{
  "d_model": 384,
  "n_head": 6,
  "n_kv_head": 6,
  "vocab_size": 14218,
  "norm_place": "pre",
  "rope_base": 7270.0,
  "init": "normal",
  "init_std_up": 0.0212,
  "optimizer": "muon",
  "beta1": 0.9,
  "grad_clip": 1.0,
  "seq_len": 384,
  "doc_mask": true,
  "z_loss": 0.0001,
  "train_tokens": 397900000
}
MLP neurons of a small language model. Each row is named by its layer, matrix (up: input weights) and neuron, and shows model dimensions 0-127. Each number is 128 + 32 x the weight over its row's rms, rounded and kept within 0 to 255. Numbers have three digits each.
A block is one neuron, or neurons of one layer that tend to fire together. After each block is what it responds to, as a language model described it from the Wikipedia text at the highest values.

L5.up872:139168178121064171107099146095080158171108086185211135094146161149135188179109127140138140097194107119107116120103073086125145055163144150185143162144119066053177074120121073168095149170132023087130150148084099067132165109127123135132150125147096190136148147173081134095095123115138177165124049142132120067066093102114094127122153111169089116062129110114091139159110090097187138107108
L5.up1681:151126118107135128183138140144105148122124171112117163107116127132154063148160145122120119171126123121202075110093142173110127193128126138132143122081147114175182196151132082102179122162163108086135119076139062098147116168130168079149189168157126077115127134101137101187102103169169088123143051164173109143142074152089191118143141153173095175137152120107126129134161108146165147181140
Responds to: Speech and finding verbs that introduce reported content, like admitted, noted, said, estimated, and topic prepositions on or about after discuss/lecture; also "ul" in regulator/regulatory.

L10.up430:103112095091115124068106130117103127113098168138079111084069061166130071133158155087127111119114194142162138132147093127133140125140143119112089154225179174080103161142081085158132156110187071122109108132115097097084169095101154111159130092109117056151137143098157129080163131071097159103183182168175151087084138195113145094099143147167153103125116074131109130143088133138176119179093
L10.up680:105074174090128100137157064101147108070110185153141136149144114204077153154126092158146156122130189159102129092153160113129067145096153094113121085126116160166144186156130168104161144108143167150135110133102121134120125097123152128140174161132118160159134068117133099099097158151121196139151137123139157132099154205114161170141162181096075135121154084104136144074154128170117106135160
L10.up776:144161096131120123141073124141141147095116131159119096140136120149154141086112127099123122096107149122087093193081172188180119136095133076144128130135144149083153093113045095139139132122182080151117131131143105137091212122102118120147143087164117078104118108110099152111154135064162190108142162152177198095121121133109115138077171177156115118115080132154123132131124117184155173098141
L10.up1219:084062119200133182154136093150088154133137157140126110162102086172049122129131145069110080098175117105163151112151082091069157124161155218074145121144121155100147105128145110087111126157091097199111135157083167142155103129133153088076116121110135082153100163092068155119162140164097103121140111143114154133157168168154117155143157104105124128123149089163134092140090152124124182070119
L10.up1650:178161162145049147037102088129186138075134148155055123115138112173117113098129105137059115111141145151128117169120139191108086176090148146129106137135112117121079117147114104155027124122084179143161074141084154052133099110138117088149137142125135110108110068078098107121154162152096163062118097143184120172096141129144127110131130178096128097138088115128098137130150154103086084153119
L10.up2060:150115103120090173070130092169107139045124124153096126104073087161101132170114112139140116179086179146165149139129112112134094115109089108116092147189207152148123161100101130100130145141127079099150105130042157074121119083046098136133107136119125127175087120104125135103177145123084126141166067140100113096080139179101129069071147145143175131140137113195132181134153075077092123144123
L10.up2470:127105072094116170135145092149088078137099099130109105101080119162136124156127127123111155152114154099142128176106131105136112085197128153103090117162154121076140163189126062189127165101107126171170108148112149095136088101078122089126095109132095084130101132115121126122182138121130132071144119135124202110101125093141095136105155115116155099190162131210144131106064140114103137155103
L10.up2483:147139062123067126029122094097138167118109093084079134148121089115141093139155120110174078083132160131127075130168114183120085107064204103115110088148169180096144094137157117096164180171137118088097115185086109152116105087173135083116123124141117120125084095098101201119190105105096112125082118140150153119066112175132103121144168132140186071135149144113087131169185105093094070114131
Responds to: Final word piece of a person's (mostly) surname when it opens a sentence as subject in biographies, e.g. Coch-ran, Fas-ano, Che-ung; also He/She.

L5.up647:174112153119102093115094076114119050078189171121090121220122122111125188094090138133191095137152133166080127148161143138090190108090127113101114174150185124107090153101111091115079104170121119117190221100134124154064119176109183111124134179102130149142115096121100119171186166077111143101103132084137110146141133124133158133196166237137138071085144100116163115097126132182168097145136
L5.up3020:125098182101158153168116173145112117146112202150126097145115214124148079156157144106112169100148047101116113146128119136101107143152115135060118166117105147127153114133175135116158155165094085141076152124151171112137153110160087115141125113088155105151127145146144205161189143096153137145089118133113131101178124116195103112104142099183106091090143144117102143170155176122121098093111
Responds to: The word "in", often sentence-initial before years or dates ("In 2012", "in 2007"), plus word-initial In- pieces (Into, Inaugural, Intern) and occasionally titles like Admiral or Coach.

L7.up1288:164153127153106136077107083120112171115099096111148118136124087156086127147102135125109092156142157164063129108150101056157107078098155220108121081132124146125097113161149103100137147190102124098170170162079104118174054134131104107125107162114124087134064120080079147058125051109061129076130120182186074134135132167085187084160141162113127148127173126105125125097183134054131106119174
L7.up1540:140134150098101153109095081155086101096137102146100143106148105119114184189162204102150139118121109192109150165119105105106114124172107133173096152151131136069052160129111072174144123081162147104120113095082148118105123105069149163113119129103177135085114184127128171122115127107116130160118122133146155095058143108147163090125149191137146087196126137095112138164091083124134150151121
L7.up2257:149177119104101171106093069093132142122115153111120130115174071107091140096162143077094146128106138157138114149156142098127132082113120167123098151137139123074151102099123097169171179117137120169112124110130086087137116131097141106109122137134129047076123147102154212094090105117030163099112109204176086142151096173100161119161179184186147092104113111133102086124099125104133122114145
L7.up3004:086162116137119147075107029139150090137107172208128128149121077148115115103120117110120104163130124115081166123121059088158105143126139114163123096197150122038147140070127092102125145094126148124124173109086072115130112137085175142093164156144089084108164124062113104093155078127077150143130083154149108147091109149136147145137153188172134118147123109133117131118137094143136094171125
Responds to: Pieces of people's surnames, often the first letter starting a new paragraph or a later piece, e.g. Hierath, Valverde, Sellers.

L5.up415:156115108110139133106083069104144143135152118128136098083111140100087126147091112113127071100139112184143115151163086128128126099123165119107120126164133149122157144140167109158138116091219124124121110119085132106087165062111117188136101151168112133140110162213071085139110097130084116144179139114180133173150065140107149168094155140200129121100053133160132135204094098118158169121125
L5.up673:101147136101107143067136056094173141107184160176146132134144143176087095159164132115106098158083057141162147163182102133184147145146094143103134198140127094155155124106086115167119132091175127069156107115107106178147093145111178088162185157101159087159132079123119137116138152101082108110108136147166134116102124179070167149095187136107120105142106093175128122171109051173142128121106
Responds to: Final word-piece that completes a person's name, usually the surname, in prose and tables, such as Re-agan, McGow-an, O'Conn-or.

L7.up1036:137103132112099157167120159146126142142170127070122138120150105169092170191147112130172102166087073151116102128135107182123147106126107115124134170156139156151169088154083139119096132086112160118147124078164096121118096162099134152120133046132113126038101133068088132148165102132008137172116153138153078154104121157142120156119093119151116076082097097101120106137082105137161104126134
L7.up1385:167102103144110155118142154156127190154131115149156109112077131124117143194142187138146104202143134171150119175127061152085134072080124102105138113131058178124186122081173108167106167099090135135143148126148026151145109134048111123125164112144122226102102110098121113110117090215115084109101078145165126105134110094113109152150168137184128088123142143131107086125129163185103121124101
L7.up2382:088114123185168096136135101153132132138141150127173150135143184118100124146123171136144129095157163104135158159156121119190086114123094141150198089165067147147057109141131137142086171122114206179178132129151117125014121184085087104078116117130116127044141117166176118142148142114090162148079147126179134120107101134143142143169184173144110092091153118191120119105148066076174116125140
L7.up2699:184119085145133114101124126131120107100112115092091117083151079180121148147151081104163157096068104085171116118137124127135186187150114147154118128118080095083168081183154171170165096131088142098097145122151120124214077153100098072148158090138106131093120145090159103125123128135163158088169134145107108178158164078124174133123118125218167193144149123135099101147110129128099061126185
Responds to: Main verbs right after a subject that report, reveal or establish something, usually followed by that or an object, such as announced, states, confirmed, theorized, and their word-final pieces like -ized and -aling.

L10.up78:150074099123122153154137097118103074121134119145094089130121152131142156103176133156088093127107176054143145142112130166102151107124101137084129132194076147110151193069119160153110113145078069111152190150111216105170153119154116132149139137107169134197108168092158133085128121102122155070136151110150165126115129105145140129174183126163162083078148129094143140086132184102114138190173
L10.up258:147052110139061129141091088085131134035125134167136113154118106119131170158077138153145139113116153104128120123113096150096139159154208076118174029140140177123171134157127099075178113122128119142102158031169126145100164072079119144092116125064137124154162174155154098085153092072133136138078099117121097105198118129139172105125139160125140106127175103129070101140131128154100121108171
L10.up1013:114167150142104136117150170150097131123101123127170187141116100126109068165154189068128169123195109115109138103136158174121106203171120071082100167130104092114129079126098118125114133095174123196130156099124143130123145158095160121147126100126145105131063161108165137128166106117101088157108162165146138204133152169088165089150114179165141095103110086124152101080145087114185086161112
L10.up1641:067134114102080110103223165135119129147135140092066130185129172144155141087119111164052172136066104157105172121081172132160158098117133189087173156131083107142128141108128133169105156127138113158107090114108109127115108157115072105177168138128118092143042167191163156064135108137106153110094153105149081142147101121130136089104180146072102122095128145158165148130171166108137178137145
L10.up1736:112118118121126175132130188125103124139174090126109118136138142128166118155078093103126115150132145115112105100174132135141168105102133189040072126098117143146143169118107093103154183126144085106090097073194180134134157089182093139074073080073138066167109109097071125197131174087116149129145078089172094101182093140125124143096145122135154134142104172152070109053177121122129154125098
L10.up1991:149135111139117183134108113142136164128124168091057136091093135161107117142109099102161074084113136118143118162145107214151135091138126098017108180169072169101139114072159076139099099121144164127109124164120106154138166089168112135110132129148102123179101071167185125129087121151092156118166171115127124095078090110112152138148148191155104147088118164096144059101160134135107109088140
L10.up2139:106125100178125132158155169147101157133057195156122114145169190174149182120130196156158098177122134127122157147098145118132087122129139122143058094111127181096157167099109125158115154151108195103110110163162171152162119128167102095126072070114127174145095136138116144175147123149095153079104127170164140122163129111158162099103132123087167127021180134136124144064112141123154075144101
L10.up2149:129090189131181173136120151189151135141118131123141167137111139102164172137158120115098148138147115133119097127082146135109151134188132139000152089154120139160104119103087107135144097149136088139133158145116118146099084099126102120082134149125084161149114122119113122162175091098083084124127156129132209114102115123123140148129150178116072074095165129082100137122119149106178099157162
Responds to: The token "in" (or "In"), mostly the preposition before the, dates or places, also as the prefix in inexpensive and inactivity.

L10.up587:161117125169123135122137129113122104123089219075110131140185174129148150108080144139116135089141097129144172124104099143118093194173099115168105110078133052163126060194148119168198143100130084129116136019070118106117151074114126077172118092091090149129107135094127127109118096107117084168190160156220127155086072105142118090152113139198098184170103139106143117144108142144120184120146
L10.up838:094095155114152103169093144115103083144158186127138120134125108142135131200135164179209152143174184096144078123117028096164111172125110152142130143112108051166158142149151122145144116116188103172190135205099095155150089072096070134144084107159131132054140162109136162134099072085061113096165198137122134157122093146117138058079146101114098129115153163061120138085093105146094086125200
L10.up959:122095128122114091173120160125128127137156117110172124173114156145096194144129122105156129177066155097149110129088131110077115162096108109176101132189115116100136115100110168119137107127183079194135157175134117067081148084083116167157102081199110116085131189109157189072097074144169124139146122147181126128088117125134159104142139111170061142095139178135159126124127158162104176126154
L10.up1200:164173106151150114076124154076118114166147138097125115147159148170126125056140128118140168135090202104170117156080104144168156135113121112133182144099161107162135114134155116048190132092217099146170095152106123129095156122142160139144118054165179125068116117176150152146171138201186125149163118151149133181107134115115098085124121169167144182145113157018152124138126104144114082125136
L10.up1969:157111118142105096186148122081108166188152082125063163131110140049098125141113124079118108117123137105100139084054130161115069122145108140099158206145128183132072194158144126176155137127095120179121158132138136126099110130111138088182140063078164147037190144085135122170136112172128145119147138140168101151118131090098140129113168128176092095149096090147137202131077153087114135112175
L10.up2038:133150116105101167114086141110163103122182168117151145179124090162083213112120113049106137126129125135125086151095136155130128153091040103175123086134121157137110120144083117154129156172179081189146120111150137156172129093096102109199127198122125092084174132116170169143092092081169119129110146157129097136110108133104137170148135134106080156159121151099205166153150093087134142163197
L10.up2923:106119116097156105152110100129176147161117082128198111159133128144111074138109134106162130086073100073159159133112157186121125127142137140088149196092142118074154131127146154165142190141139062143178122143157147130104159091108133150114150132109140120144106107108123113096074132087108134128195086153167137164058139131138094159146085108068169137148171163144126187134118108179209162179149
L10.up3029:153062146138128151112141055169118127136098120146150122141133089109134154069119061143155146090128082054159107083060129165103077139101129113183090090142187113147177109177138144138136145158105134165111086141116118110098118134097113138126102138116109074136090096104138138086105110208126083144148090179164092181106154109136146155174155135173104201107136137144123169157187144088192121130132
Responds to: Speech, belief and conclusion verbs right after their subject, usually followed by "that", such as concluded, stated, opined, wrote, reported; weaker on dates and month names.

L7.up733:192126134081154122154115207157109066178132123085151085162131162086163124123160045115173177170116101149107072130168070190111127091100073133114106103169106150107132137124118131097081133112142069184131118131159105184120166128188129122115140106088110097131128121071124162088175105135133127162152149067132165117101095173126096116131146181050100091096176192139078109118174149087153127148142
L7.up1324:156130211162114112149103114111122078088131155131105107188105163072109157116148103180022107187086077164150126085094133159108098143148174139158122111164110156120116080143068132108114106140073122185122126065128138108156115103119153104181070166094097143079092185104211103123152143143210140109099138146163177150185132131046113176181131152125123126072170134122141101121187145120176116124131
L7.up2045:145082111114121180118210190130105167049082178094094125139145103173181136220162125136108102109142079122140142109116119172158100116131172178113112089131135153156086142059076124113080129077147148111094095111164098126150144113187130142131123156116160134149141097193109097128176158147125124109142076145137085156206125133087124116101135127181156122095143110136134127102144130156162116159216
L7.up2589:117085110095128154145140203138116113121162144165109175220131146131133128153161121185111112178149132195182086183103154148145114166120136068147158166109114101156183135120199159152182147199166100133069113093104127167107150107124135046171068119163106137194169127099153087118172134181104094124055161079137070066127147139085131082128155117191132125078150148115190193121125144129121090092104
Responds to: The word "in", often opening a phrase after a comma or "and" (in addition, in the hospital), plus In- word starts and occasionally "by"/"for".